MLP neurons of a small language model. Each row is named by its layer, matrix (up: input weights) and neuron, and shows model dimensions 32-223. Each number is 128 + 24 x the weight over its row's rms, rounded and kept within 0 to 255. Numbers have three digits each.
After each neuron's rows, "fires on" lists the tokens most often at its 100 highest values on Wikipedia text that the model never trained on.

L6.up617:120113126144125144110119107110147167161096106169133111133144114146111134121177098104091122125101140107158130137096166128132118110155159098104130095151107128103139134193155122152090112174107119155135129174121134095145150092160138121152156174094098142132103123076134150150153104107133144197104113129137110104114162111084159134110151116135117120084132119126116107102120153118161111127138119188109169119115128108178097115103134143136111144152164123147119150124112115156134110151121090115139110108154128119140150146117127129100127102143070160133143128161139100111068142149136171073
fires on: "y", " ", "or", "ist", "n", "s"

L6.up305:117133174170147100125110130106108112122130161120146125134127142160126162093114106125105109131112123128154097121125143146103124126069138132155124186106139144118147160114151140136097129131121148119128143153149176097139118114095147150165118113095110107170144122114156116142106139128103075165153105130128155114106122116163172101115155149138106118087135133126149118170160126082169134116118105161074123142140146119121112085118130172149171101143101105138154132199164097140117132151138114131119135125119117074105126143168140101106124124142164140125149140120069114128160117144151136141
fires on: ":", "′", "°", ".", " of"

L6.up454:175117144107089107158104107117125130164146125175157156104140147129167102137129151150142136116120119216104130145156133194125107088098127150095126135160107113158128107077130175128105141144130105117102097083131143101123148140162158164090119169092108149138159156117159150133125130111141120154149132122075110097118117113079121142095113104133149127094117150139133127136176097108131112142133121157160117129118149157073141160118109143114101126114106112114114157130137119108111118133139137114128152146091094165121143129131127130165126116166147145174123113146133107126139109088092136151
fires on: "'", "li", "n", "ic", "a", "d"

L5.up278:078146114157095191117123123090138119136105133123148153129099140136137101138112147098155105113134163191089109123108151103140135118095154147132097150103151148118113121100159121148116121171116138139113168118154169127099122110115140169119179075133110143108152145091178179106096103119135090133136150122125149135084140149130110138123125150135113137115169108167143133127094100112106137138149119150153145126116105174085114150128105131104128129142123139183128120124068117130186099146115152113098089120141125100115149145108124149127153165138129126113140095149148164123170124158152138153
fires on: "-", "s", "C", "2", "P", "ed"

L6.up295:129173094103137118100158095107138131176114154126132132116095123098125138159132119141144123135105138106132142137146177095157094160086123172143157127070093124128136087104101135147161166127123128117124129127109132131096161101136150160110138114121208155076132121158116138129109106110140106163123125104124139096086097138120112137095103151143070103119176142135143144119084141093126108167082128124157102147095146167149150099131143139144158124140128110138131135119103116124135104149147114139079111103148165078128166151098146124135093169130169139102117074167113129170113109135133110140
fires on: "w", "S", "pp", "z", "s", "h"

L5.up731:128171131152073141120133142104157127122125165134190087108128171119138141115168113130103111112131126142147125095099118128137167138087163097137106135137118168127112122121219119145109140129147114109116127147101104137107165131140165163158117123095136145113121124086099123127157118102205109117139109104132148140159111087104096142150113128126108135087122111117097143148144170098109130131158116142111099120088150142137087124121168152117139140174096091143128128098129091156131111143112121106128124143111109129146126150100126148104144155137149172141180123081144150134099135092160134128
fires on: " and", "-", " or", " Mi", " as"

L6.up194:143148137141115111112137105101071116154154104143144115096096105089112152120145108081096128160078140113134097122181152127119117121093145129143119110162144137127178087159156128102088157140122089148130132111146183116142109098146136125091169131127149140072147090129128166093117148129166103136122120126116173128146106115100168116160163137131105066113117103108135148177108092140127118100130097123123173116118106131115075126149117098135161097118132126151158151126113122150158139143118148123145134081141169141140125149170139124090160142134128152125077113095105151130132136123104109126
fires on: "s", "fe", "re", " re", "ru"

L5.up321:142136121117127137132147080114119123131080156109130150121106126134106155126135095158130117141122176121156120139150114159158101103099142168140154153119120135133138114126151131145110125111124106150142134126053144154120158053146131163132132131132145153116131135065130188154093143138134117126137170116136130149117089143127082137134085141132130157035124135127114140166109132158133125135130117136131149146128148182119078133101118165173127113138146125149167111164122120130131134137104139108116096167074107122180137151085116129113089141132123122146131108138140127130118101070131168127
fires on: " qu", "l", "s", "pr", "il", " medal"

L6.up205:148103162132136136118149116158094119150099133129126174144070121142090131132148091097083132146152114155144085115095199142124114097119155148118123152145082124097108199087123159140126106124127106100130136158101150112122092117149124109116196165091126148157159113151192133127139127107164110155105163146111132144149102124115112121136114131167127097120132093107105086142084101145105120107159097120119123129118160135128086133165113120153156115156107102120119122152124101142162164140152142130101130110113130129131128138112117107142163152169146099158117185118140149145147143096069141114
fires on: "al", "ed", "-", " ", "i", "t"

L5.up729:103102131126184118131123083126134134141118108157132135102128171112123119126116137102106114087144143176138085171149160110090107138130063096127124129135141136138109166118106132164154154120114119136105110128121123119153154107148143130158147116118088135123132137126115160165141149104114109161143132137139142098086140133118132101121131098188099110119139067126143141164148092109167134099149131119089133171086199157108130122145144161111175142145157105107164162168142141135112127160153115117077136134059143060158119136119135149107128139165157105120136130098090134125112146103113112145
fires on: "lo", "–20", "–19", "–", "–0", "id"

L6.up845:151130123126089122096103126162133117134099116173126119121160103096082141103139131141110140149098137156126131146124107118135132110153119120139090191174127138152155145184111089145124178149111092160116120120131153116108120100152116129056136139138143136088129096113079210156132156113086132113147171131151098124139158108122106107090133126136155118106153135098114124175197110138172117127136129158126117109104136132110093129121132171123135150123114108157144150135104098157138161125134117122115068143121139137178092127132139133098158134153141155129134082135118147102144088123138093108
fires on: "ru", "ri", "que", "at", "hi"

L6.up34:158137146138150136113118120123136114115118121131131150118109206121133131126110110129116081139116129147097150131123150115122100076170147112126102185108122156176143167102132118117111152155116118119142079105136081106106106126133154155127102105138132140118120143116129143164163150142147129137139117114142110128163124153103191125109134119106102110134158093161086116089129125115140097129160142112158159098112131096166116142111161158156122125103096095131160174136172108114148112166198112149095109162129157128157123140100104136120089119135175097128132096138130119132158104091119149118
fires on: "it", "u", "lic", "st", "ch", "pe"

L6.up440:156189142136129128144110103141094126168115164149135103184152128121106148112112102114131112142159114119148090114132085092135095088110128107167147167133153132144169136160140142111148201160101149090129149122131113132124121125096118128124138132187137153120100165096135139174138114117114135121103119148106166081111112137148109131096118119142143095107108111147165085145108143113140097162084110113127130097131133191087128147147115166122135178113126141173130117133072105165101116172117133100112161117134130126142142134142111127129138093139121138165100096130106122103148116070129141113
fires on: "b", "e", "s", "c", "d", "ar"

L6.up343:105153109102133139134157093173137126149091131161119162108163130116130159134107081091147110118151122095111116118166171114139107136093160179112151143097155118146152152102151106124087170120121155135118118155070123138150136086105135165138165098148143166124112169161115080142089155117078125153101111123101156153178145143152151158129143160139097128105106147103123113116115160113156093146087154130109112142127122128111109123155132118181152137170117097176162096107148115142198141141103125133131170131140100130121143152137116128147132134133112120138118132124143125127175089118118118136
fires on: " G", "G", "c", "b"

L5.up126:201111143180097100125124121143118133118127186159105116098094146139124164111127122147170123102112122102134191111105101126115132169136114122156104107151154162131121149154117152139140106120146137099131119117108151147145141137114130097116121132170131140105136111140104127139123132114151143122167090147127141120127140139103143139108127131152070110128111112102145139131137109097127122143104132149112129089101094139133101123110133199156157138097127087132164134163127125118108091144127177107114140189070183115173137127098126144092092101143139133141146117126130153100110081124126121069
fires on: "e", "d", "in", "n", "y", "ed"

L6.up685:161122112146118117119143135136104094125113136157076123138099144133094131092110107135139124178141116110138147145142093158132073125151125122154145119119117126136143215103146106152124145115111121114167124123103128094108134120158136145115134100126138163166175121146181097149125127137115124130134149147136078116155146080173142121107122151129131112156097158109059094152155116133133130093139089119148104128118151134116148149168109156156149093123123073139113113160129098141177086159126087114116141116165116144151082130125121078109136140118139101107142151139137150127139115135085145135
fires on: "mo", "al", "unt", " ", "o", "et"

L6.up54:109155170119113126135115129112119125164124135130111131118130119115145164114089133132112139086115145147122146127137126173095142133138118146128128153135142131140174125156150150101142147155118157119126129105146173148152099102113125119119114129096104119121160092147131105120139111093134126129166140094086162121139115118110117160101137124167139096094125135056130080153159133190097101143128125137114149144161098121082131177114124128154121092113133094172153129202093157151126167162142175110105109107159156160110115139187130117093149115152131126140122115131123156117155132146083138137
fires on: "re", "b", " re", "e", "n", "r"

L6.up135:116122101154165150147142126142138134122094140177093117117112138127137123130123117174124099141072128185110142150129128106102123124114112149170146146147121182139148133124132152172124149145090134078116084094113092102137134130121156142128093062164084100165171144168137146138120140117112111083111083141130138138114154147163178117114124150112073087117109150140099163124117126124196128172108122144142145127118131133138074162146091128106175142191135150129143126108120102121170131117112122129150105095115149113145138121136136106131099105153148101108114118161122139129150092102138137117
fires on: "d", "ed", "s", "al", "th", "im"

L6.up488:137169146183077179117146128091123148166092100118130124128120184150185139107172132119137071132101160110162144126137093144143139110146145137159129110096111139128141136134183131121129149146142130091104163142055169130152119092089158156138093147101102144157161110124142119131128139145120091113145165171114128160154122122166111149101110122132121105103127092129138121126162127120153119092149139145143164093126111112167118132144124142136123124129139156119161139094137111130135109146137155089118126125158089141112146149114119075084107139100097104100132131141117172127085120136107162096
fires on: "e", "er", "et", "duc", "il", "c"

L5.up849:132134114179126123152122120122102143156118078168131118104098128133148140100152131118110144121134138101145105169174161161130079130134118151133124152123098149139181113102114143130142143115118150143140150078157182114098101116127137124146153112115128174081106106128123125111128116105132072089129131122092146156131115121134166131161128137137078138141131086106150135147126083067122143102173106125169139103110126141105149125123104128105124146122106062176138121134070129114144147130138135105113116169152142146170114127129106113105132081124162121150110119155148118091146098109128151110
fires on: "S", "le", "les", "ra", "p"

L6.up475:163115122155173137139104101147142125117132118124122093113148150108127129155148076119146131111108119164086157117118089115081133134125130106112133106092084154125112118124117147199144147157132123083143147165135127091124140129157150183118175092119109171149114104135137200162115144086118108113097109139131143098116105144144138114120078187175132146126166115115161150114107107130128135103120092160127092126093156142140095124102160141110168130129123114140141080161138126123139127133086147146142117109135182107126136151134119143128151118156089137160168116122116149168143153147115100101
fires on: "st", "le", "–", "–0", "emb"

L6.up236:147112175149139132105150124131128134144104155132125125088107140188171125122103104132119140111156126131129127124176186105107116167105132139124120142070143151108185111107135125156117156154128114148099100117150160128126140115130143114155120110127150143129176128100157110135111194125165101150137127099101156090154151142131099142125113130138068117100151118114114099114145101126156103126173117084129132179111131095157139126124134153127137108092113128145141145155116163110125092149143151117092123149092066108139125145151125097088102107087134176103098120118105156153118096158110106145
fires on: ":", "ra", " of", "n", "r", "u"

L6.up691:147130115115079098104149126127103065216154148138115114116093169141157145119140127141126099114135106139152165133119155150116107148117093124131147169169124154123132113119136139114130134116115103128180113126137124118145104126118169133067138130147107127115122161103116147139160124135180134148123146135113069144115164129130140095117155121093130161155098095156126100122158128137173114111132127127081160117108122105067110135124108174136137141149177137124102138117092100111138151187134117114116139147140125132110124142175123126117168122150128149123139141146087093118159115078141148124
fires on: "li", "th", "ti", "al", "'", "ant"

L5.up391:156157177140080140134130113145122124167126139103126184090154195161114173116134147142153119133129106121123153096114088133107105119110084142123111119110106153112160174122123163104147131124098146083146129128106152115151097119149106107164134142149116139106141091086140126165106112120131094087145136091105159139166167140094151152088114090155103121125158100136171081125133122144142136092115138134108140095108123167145106124112109160167122143139132167108160096134118124151164135185139149088140143125090135140066150139110142118146075091138122156131121141125118129144100071141149105088
fires on: "e", "f", "n", "en", "di"

L6.up889:148126152163113123119125120169128073127162105144095130149097123163131148114135097152152145101163138154117085110143107155105115095128120136134105116166109130140147145128107123132152135158110122105172113141142105120124179128124119114154167159138126161132102181112132139165147175110108074177136174117118107116131161102124122121108140133129102154133149105138127060102154117146160101111133139120118086114120114159071140156126132147118124151117142128154105098110065114133133164130150080076103103165146159163103127149130125111067150182167093160113130131140108105120102133173132159088
fires on: "hi", "li", "di", "ho", "ti"

L5.up5:124142164123156114129096106119124119193149167191170127142137107153173130165113120133124135104115112126110130127138162173123117135112132130138106096135145147141112097126128121155139134120128149148104080130153151112092166112136165098125157123138091135081150139108105148088153127103183118134132145127067125119078132135114123116113108115106152148129130089128170120145102117088168102129121064141124140131086126126091138138144131158119121118148151139130128139118119123106126095119108137147117132116066155079127106142164107150095166121116145146114116095127115114134182102113158169158
fires on: "z", "'", "k", "land", "li", "s"

L5.up415:168134103185131128138094139128163135117125139095115132110096142132133164094147128096147124122120113150121133150135130122091105130127156168162160186128154141140156147071109148124127142141145121094101141134099068127117117119110159130094121120084096142130105104156131089085142139154173148150108078112143143141132138140122117150057134110131097136108148159142098084111126145125162123173096150133159147116163119134126126146099138150114114142110118072137139118103123140112147111170154084133105100152143132140146137134091117098113092112128121101125166145162113115122145105138148132058
fires on: "ch", "it", " and", "e", " or", "t"

L6.up20:126147167125113177101097109098119086085130095137165142111134106164127167104120154113131124133112153111148103152114142098152157092165143134085094145134103135111148092100108142120114141156113141133145145171122162124168103120133136119120150091123138128106156138112142157135143176127115109131101160111102169098124117139155140129088136151171084115090158114031149072121131094130133111117103122120132179140120138121106108112125142153122109149140125105133153174125129149138140111136089178130128120110136164133163123149164135127091113137112129169097107157138118120125096133099092168122
fires on: "s", "age", "ru", " Po", " Pla", "et"

L6.up571:208159126154111157124125107130116098167149153143146135165180146144126144129151099107088106115098122143098114145092136107137114087129140151108111154113127115128115124117163142136165146191115086102135130150094109104115144062140132156134168140051132152101104122124155123132132159126115144147149160096130123110162127147131105128136098142112106108120095141160103117123156140096074074155130139111139108084150179110134120130097121133140145118106142156153117120138125106127100152149141089100119086097109109142113120166095138151107116132196073169125136137122125094164113134130132115123
fires on: "bu", "ri", " D", " Mu", " Ju", " Bu"

L6.up832:117136085157125134109157117119126121114125134173114142135122163199160161131134128161117117098135170128106120169119103169130145102113154149121126110104105134142124137099128178131096106121143133096084104132111132154115165126133150126153099111095150138153145143120136138161088160117139108156127137159138089117152113130161195106139120140149101110105157139100083133095179117085157114138130121146122193128139115115151120153104152125179155130127100148119157131112156143125118156124096118127105088187101104098107122133133121130120072158113132123108141131162152114078078156139127141100
fires on: "iv", "il", "er", "or", "al", "in"

L5.up402:143126146102131147134134130162133134120118146132112152102109167151095149148119137139100110142126140105156136128158107140090111078105126120128148158152135123133127161168120127152126179093132083154156096124116107119142146081125110095148153183103149117082096125100164119102124149107100140196117088112108111070110176133126119099110161127122134109073105123145095105142118140113142115110162080130159134061157139139136160117135152147174158128111108176140170145146161107151135117192139146080124099152096142138140128139151121158108136163126141138161116160112136136136098120124145093089
fires on: "°", "′", ":", "ci", "ri", "u"

L6.up733:102161107168100120125136105149129091174112125111137132119126143156135128128160119170141115079158156196115126119120117099119153130125130137085110164140085120148134132145161137173112174157115138142154077129119132140086181087164154147114166146129077155170160095110129110127136122164128110154122146107136086123164106123114110120118167140141109116127135152144122141121128165088147109124116136122117116141091156141140111136096143116098166112135097120120164136141166112127123121122121137106151109129130106093152103152172122150100105147131152123130083141100092118140177104162104140113
fires on: "it", "ur", "mp", "hi", "tri", "amp"

L6.up303:106162156178070166096152093125126116132125151158118184154157121161122131117144098161117106103132137153148137117108138124079124102130111117144086099142130167111136095132141146156129112182131132134123130077118121132114132118105139145142142104118080127111133140121106140141110134073220136120087125131162131149124092133154124146123154131141108107139151094099152160141122098091146100104170146182105149105123127144085134159127107095153133134115174140105136139137133134101147144107119114133100134120158118115090136150132128165130167178170139133130150139097134112149129149121124098130
fires on: "-", "la", "s", " ", "ten"

L6.up464:129124128163024118119109130128086143087160123142135159103153136131119136151127152133157092147130172123091115131154134146099122143127144125136160126105103120134131196139141137157115142101089128127157163107088112107135148138123121119122107126080151179140126140100134144164182140110135147097183106134117143141104077066118146137153121108105096156128108111133138130132128119147120135132118074161159146138126152127118134146155092143117162108178153106150131125159133131116117078141106128139119143167152144086123039127123115155140119140140132122157148084112118102152132139159079173116
fires on: "ed", "tic", "ster", "ting"

L6.up24:129127140091127144114107108192160116148074149131140100130105141106185125131183107097111162112185114116175183162063165152144131144125075128130139130148099153133135163171155152099150111168122149084112147111125129114126151113149153115129133152129106134127078162111127163164148157091179121131148143121089111094083126114131126128147096107147135126129160105088137146145132162132127090118108097147130142134106138133159164115099157131106141117146124126142114121092090127101156145113111104082096086150122121107170117146135100125160112134145118156102129158113143133126110146087143119133
fires on: "or", " 19", " 18", "ra", " 2004", ")"

L5.up833:118154124138155142143145085117114135123144090171105114125100126139108158129170125150110095123131143109161118163148141130099122146129141126149117162183118144129170130144131130107122113124136155141113087127112136121118153059114120122125149161156102143140114143086123170123141091080159088115096143161121123103127083122119166113168093111118112149110151103103123099107099121081124101129158100086117166129082116154088156173156087159148118139112170145145141118134114123184149165110143151149156125120140143143128137148135143136117129171140171125122137148104142115095145133151136151085
fires on: "s", "us", " dis", "ni", "as"

L5.up592:124082139133124109127096126128108116167156110144119106160101118123130106101203072170142107144102119136098130181136136167138059105177126157126126147163148135144145126130118086139148139148103145089158143106148122133118162120111135135126116137120146172096102117152151125153149125115161121104124126092143128084114159108088136150166136171166113120115144149126147084135110161143165095124131135112107124136122141139113114164129102120108133157117157089122167125127126095111140081141127077147137104132134160146122096151115149155118089149115101142128158094133146098134137104159166117097
fires on: " |", " ", " a", " is", "ne"

L6.up628:089151129152132135134101104118082125137148064155127144115151131128149113148133081108123103162156116113161156163143169132132114112106142139130125147126134141105113125153120118126139135131155144138123101144151133124066141135137130116133156066147112127109105161087100175122167102125156133155119149126100107101121113131070138181143117136108108142143152065089115103160114148128124116111120105146151173152087096154153110115138117108104103140109151134121169135110072113124135089162149087113141133126158164077162132138142137134135172121110153125169154130178134115138152159104162126158
fires on: "s", "as"

L5.up479:157112152133152134117120102186120115149117121120162145138131176141157096142105106107089166134151129119143183149099115127111091095082167195157132133151140152121122142134178140168156111137106144093152157122098108136121092122152101124121146175134130124125119112097156124163163115066144166110128138122134143118147133113125119099106094136189119113081121165151102110186094110108093112097152102131081112137107151146115118117112121120112153116126170149132131118152131153112119123148160154130099079143130131117162086142116136119126103119130155112131147160094158129129113104088130091143
fires on: " October", " December", " August", " /", "20", "t"

L5.up341:191119112096113120177118103128096151140115143118158138146130108168134108123095112123148095140115107104143142174109094107128108113118136133160100154157057127135166175154156146140120155158139124106153141111105128110131123107097187121117086121120165127148144136100163146151158146113160162135157119119147125121147128160100122108113149116092117089116139143112150110144153123137163103154120120125112166131120151109125114147114083102154102134146138117109106177142118130158108109139150105122081132090129097133107116172116137075102139089123134110148136130161132157155116138075116113103
fires on: " T", " d", "ed", " D", " c", " 20"

L5.up387:131140115125137160135157107160138068125139160128108196070103145126133184154120128143142186144132126101148146153174106161148139127165083088155150161090150141117166128117136184093126148120139092142143149141124140123106102082091184099160126154127131149121136138116140121180106145152141118133128127133088090101134139100103108060137122120115102127115144079127104128106158149146147129134118101168124117095161135115109114131141133163191127118126118140130144157139125124167133120140129113105127127142121151146144130134131134100128108173108105159117123115099125141138131124109086126080
fires on: "u", "is", "ri", "er", "or"

L6.up582:137121142104169133090123092137120165163083091128134138115090131143101138095129132131101088145140125115152149162116146115118125115139114168183136143082129154136119125144140168154149132154124137121127117122129133109144111095129126102131166087129129146116111170140110191157181124116140072140117136109072126121142122134146136135103108125132085144113179099147131124144120144108114115124081164144173121116133096129124118162130100162133127177169148121172134123147098119095122147160175079120097108114112124140120126145158115110134099107140145090155140110157114110144115114117119162088
fires on: "d", "ch", "ed", "n", "s", "or"

L6.up528:100126170172140137069165099128118116119100090168132129113140130128158155063133128134164140140108157138185126183101187169123161117117163154094101128148164129180144099147153139143124127192154131140116149124121141123118126110137151127134170108131128113099076157107121135160135125114192108145136136140098120116088104138157122147113094097123127140081127108112120103127126099104126086140088118131127184191111111124145116123092136139123129153137174121125141125121060136128132137095111125133077106147117124130149138132123129129124127097148148151118128123132144141129084163107128168133
fires on: "or", "w", "s", "re", "y", "ra"

L5.up364:120191162158099149102139121143143096139100144151139133143118147138162115135116121124140148139147135125163106126089159136089140121098133151148117169092135128155139112111119160133150136158117085102101140172066153112113158099177161148125160143086133147168123115139157118167136157143126135110111131093122132113135138155132095156129120134145146145141152102117070140148124130107129112113129107166154143199145138111147144142074149129165119104089122106115117103131115140111117133113102098080078102132078088119132134150107130109174083105102139108134168139175124136149148114072151139118
fires on: "il", "c", "ir", "H", "W", "l"

L5.up697:213149154173135119124130097141147101147130115122138140114141129111125139135132114120125134125121125151111134117162139132114072178120122194158129128127140144139141113115103168130155175126149093078065135138112153130129132129123147151121162116103125180126099105109121156090129138097142095108104108130122153110078088146134132113136101157116106167099144135098102155131158111082136122123096134124159109154123125138140153106135113152098144118134102075191118110148109152113106141134134112157077125091089138125149142137107119124127110135148126138128126100139116108136087139125117133124
fires on: "ra", "w", "h", "le", "se", "sh"

L6.up183:158171121193083142132123126108116092105131115172170108141135121107130160126121151094149147064094184125154105132113118146134143148123097169083067151150149138164131115126122167152109159190121095145139124122134122133069123127121147097147161114103131123113133109106090159126111174137155158113137161133134177085105150133162081150122087124140120109094091149117138115135142143141114109110108128120107143165106133124122108139140132180120143119160179095117119132151093149113153113137121139126084129156132153104126107147141112091089144126173147125108105105109120122124144096160128160157
fires on: "ri", "r", "ho", "re", "hi", "w"

L6.up253:137136171092187158107089134098111092158116130182129148128146186112124140100127124117087128116173104175132123141125118115120089115165101109136107120140170126117162181148093124113101155175120173138096143114173105106112108141125152151119121177118092097103160135138140124145093156096094151169140097132137133100112127135125128142108139108128090092133140118114103103110134142165166120147095118111125125085138131123115139165147124138142137145176134130124134147114101122155139131171162085072103135138131138122114125130140137127146132142156137091141115120154162121084145068123118145102
fires on: "c", "e", "n", "i", "ad", "on"

L5.up477:150122105133118132135101121138074160141104096164151120135190126128097114131131158139125116156080080139122176161111120086135133144143114181138110174185083135147109169135134138159136156167144105121110086093131138121097120123089129175097133148123110140151112147143131161119165081117142157115119070124092101094153159122099117129103150091088090097146110147115134175089137086126152120113140130140178151125101139108174130151105123120124115127142123078154121173127105099148111139132150132145128127127157143120143104144132136130129159096121172140141118115141090131134139119103114135124
fires on: " T", "'", "ed", " d", "th"

L5.up526:101178096123132122126150101119112126144079159124149097074137131113108104117184120125145086129093133109148088109154142135125119133096133087090125174165149129116146174143116122134111146105123095132131127118111102121123116065121158141139127116132181166138149145150150190129143100111125151130148112118123127148098194123140122110118165114116133121130128127093116117115113125075157120143089110130157146113072130102179107154125144130154151125116129156114130178155115159158153118127115103140137166138116140124144112160141140123086119100117159110104096158123135132141097115121118125082
fires on: " =", "\n", " (", ")", ":", "Y"

L6.up225:144172097121134120120137140124138134121149113121109158133061104115101120105155109126131138104125094142129110135148144121086040064100132131155149145115126157137173130138131124104171168140116170088160099107130102127149114131077147145110145119128154197147148116136146170134097165112102111103122153096126134075124156144113124159126128142161127119097181121084085110117150160079147150121152128147141113145138131122141133152113127141106176121124131116152128151101120145162163111150140089122091156120125117143140068156135122118139094151124134109121130148141136090120150100136136166105
fires on: " also", "),", " well", " a", " is", " high"

L5.up266:100154154164096102158103124090124103113148111157175121083142181138131135099149096117123122061133146134129135123175120163117157088120114110118102113167107120127133154157158139116103166145127131142127100118136160099098178125092138166185092081085093145117145126096158158121115151096133131127123118126134130076096132091089139122149104133193112142103109124131118119100118173113151118109161117119137115146133161168136098177098118112127133105148134134068143116147124078130108104136111140112136126112138130124121133160157131130153156131138116171125154130121128155131095105170123134125
fires on: " to", "o", " and", " were", " or", "–"

L5.up263:157136201141140111127103128136139052127147110150133133173135123146126134146136085127129142133135122117150150131091150088104122106120133152129090185164111139113148142180153134118133137146114089152146129146116129124111125121141112144092131123129126151109090108129112117104113163130108112145122169118135103073142107183129116116104082123154139164109155132121090107183133146128116062153119138107146134085157146155146122131152124130142108139065122120114110123168120123165114145143165140100096063169110101129133116156117130119126128173151129098124136151145128133142141107100143130116
fires on: "ri", "hi", " Ju", "cu", "bu"

L5.up561:113118088105127134136067115155113163153149107172135123135144120101148161116141144120078090161137146146114120154167153114102128166135095158150160131125123128140126134161120131109131160118125147117132084104074154133116136112121153129163179165163107146128131134103120119109145114108163137116125090118076128144111076134124167162156119147135106140093181099071099134188094120084139108142146120112144178181119127130153148093143131152127121105139139146167159118110146121106151119122169081130144167134132165115127090143147119166102104099115150078156139096119136083095136127088132137137
fires on: "as", "s", "les", "es", "an", " As"

L5.up411:114168097110146095124102102111121095162137101149148160099159149126111136142174149129081131117131142140156141159160172133086076099095144160102123179143147136114127160157165129139117171131125150161138109120138089152109137103089141171150108153116150135159155123139148111129137102136136134112130112126133100108136112063139153131152132148099104115102133122105095160174103121091146122118111127115171149117169123110185141154119122114140138147137115120118142175114144109147120074137185080100127129149118111160119109161133118107136094118159126079086141162076156143140144113116128124151
fires on: "cc", ":", "\n", "oc", " his", "-"

L5.up295:155109097127085129167118137154123126163109141146119138119108116148136144123159141132148095109140130138116184165148120134106087089103158150202149146144128134123159104137170149147077168156128115107131121129124176134132124132130151149106120092141144158098134170127148138161139148130125099121123135121131081149151092104170156090102152129128089118106133107115080138133176083082113130141103093159117119107107112173080134153189073125139154126101113121142085148095111104121120132142164116138143132116169120148110156129159130110132088159149137116097110134180117122114137100110119136097
fires on: "th", "ed", "li", "st", "pp", "ff"

L5.up272:066140146177118128138149149118128112132164075138169132123119134145141162110150107149100121132137158169104154149121173139119176108139139128113129122101116171100135105115215111128115178159139127120190147122151156114111105152103150121142146105143083109065120129132153143114103122122145121133118126097106162100115062076144131139144103143119113114101112086102102113115100110092117135092124158155115132148128131132140133150141132099173133105142128139158171104134122112166160173125140128142132092131130133129124115143109112134109119150161096157126174104139111129150118143138102116106
fires on: "re", "–", " to", "mi", "if"

L6.up210:153117137122087152169083122128114094146109096205121143156146139129156115149148085128130122142126134101145147135122088165100157129132135169093134195126134129152130138174140154099126135146132101111157103119100126112148125117148108121066127151140140147127113075109129121145123147117152118145148174085109107063157110142144128149087090136127129105096105151147143151154149120171113103116170114142168179110116117135086132169123106157138113107127109121152094102137061092122135112126102138092117120172146165133154115137148103100154093158152099121146153149124129143123161084145107154161
fires on: "ci", "hi", "k", "-", "ce", "ri"

L5.up16:114135106120140119150159098122103128160092064150101120123142143116174172107181122123088119158126142122116117133113123186137064141087119172155123169157136133116134180151156148140137135103127115115112126100101137126139143083116152154132139136129110152143115128159155115123151136116128122135106124118131129101074159122134100094117122118142142113113098120139087134103147131171094099142166094158112108087105159150160163094161127137173174123116141136110157134157070129125161146126126152154113140095129155076131145168149122121130127116179157124105137160119109132136099146100125146074
fires on: "\n", "-", " 19", " (", "duc"

L5.up827:108187205142150120090137126159139083168132142148101138124141169146145169113089096110075120105117085150122151137145163129120161144120127172145122124122163121135133167106170168147137127131117163091136105128107139130100108113148090114116108134069121143153130143150115114123122149130111111155125113162127173110144166098126138109137176144146136138139102093142107092123134182156149081147102111151087105127128122132104116129154112130144138123145085126100128144087083103143136091161112099097158121105108120126131135143156115120069156071121111154102109127134156126148109084131100173110
fires on: "c", "b", "bor", "ci", "po"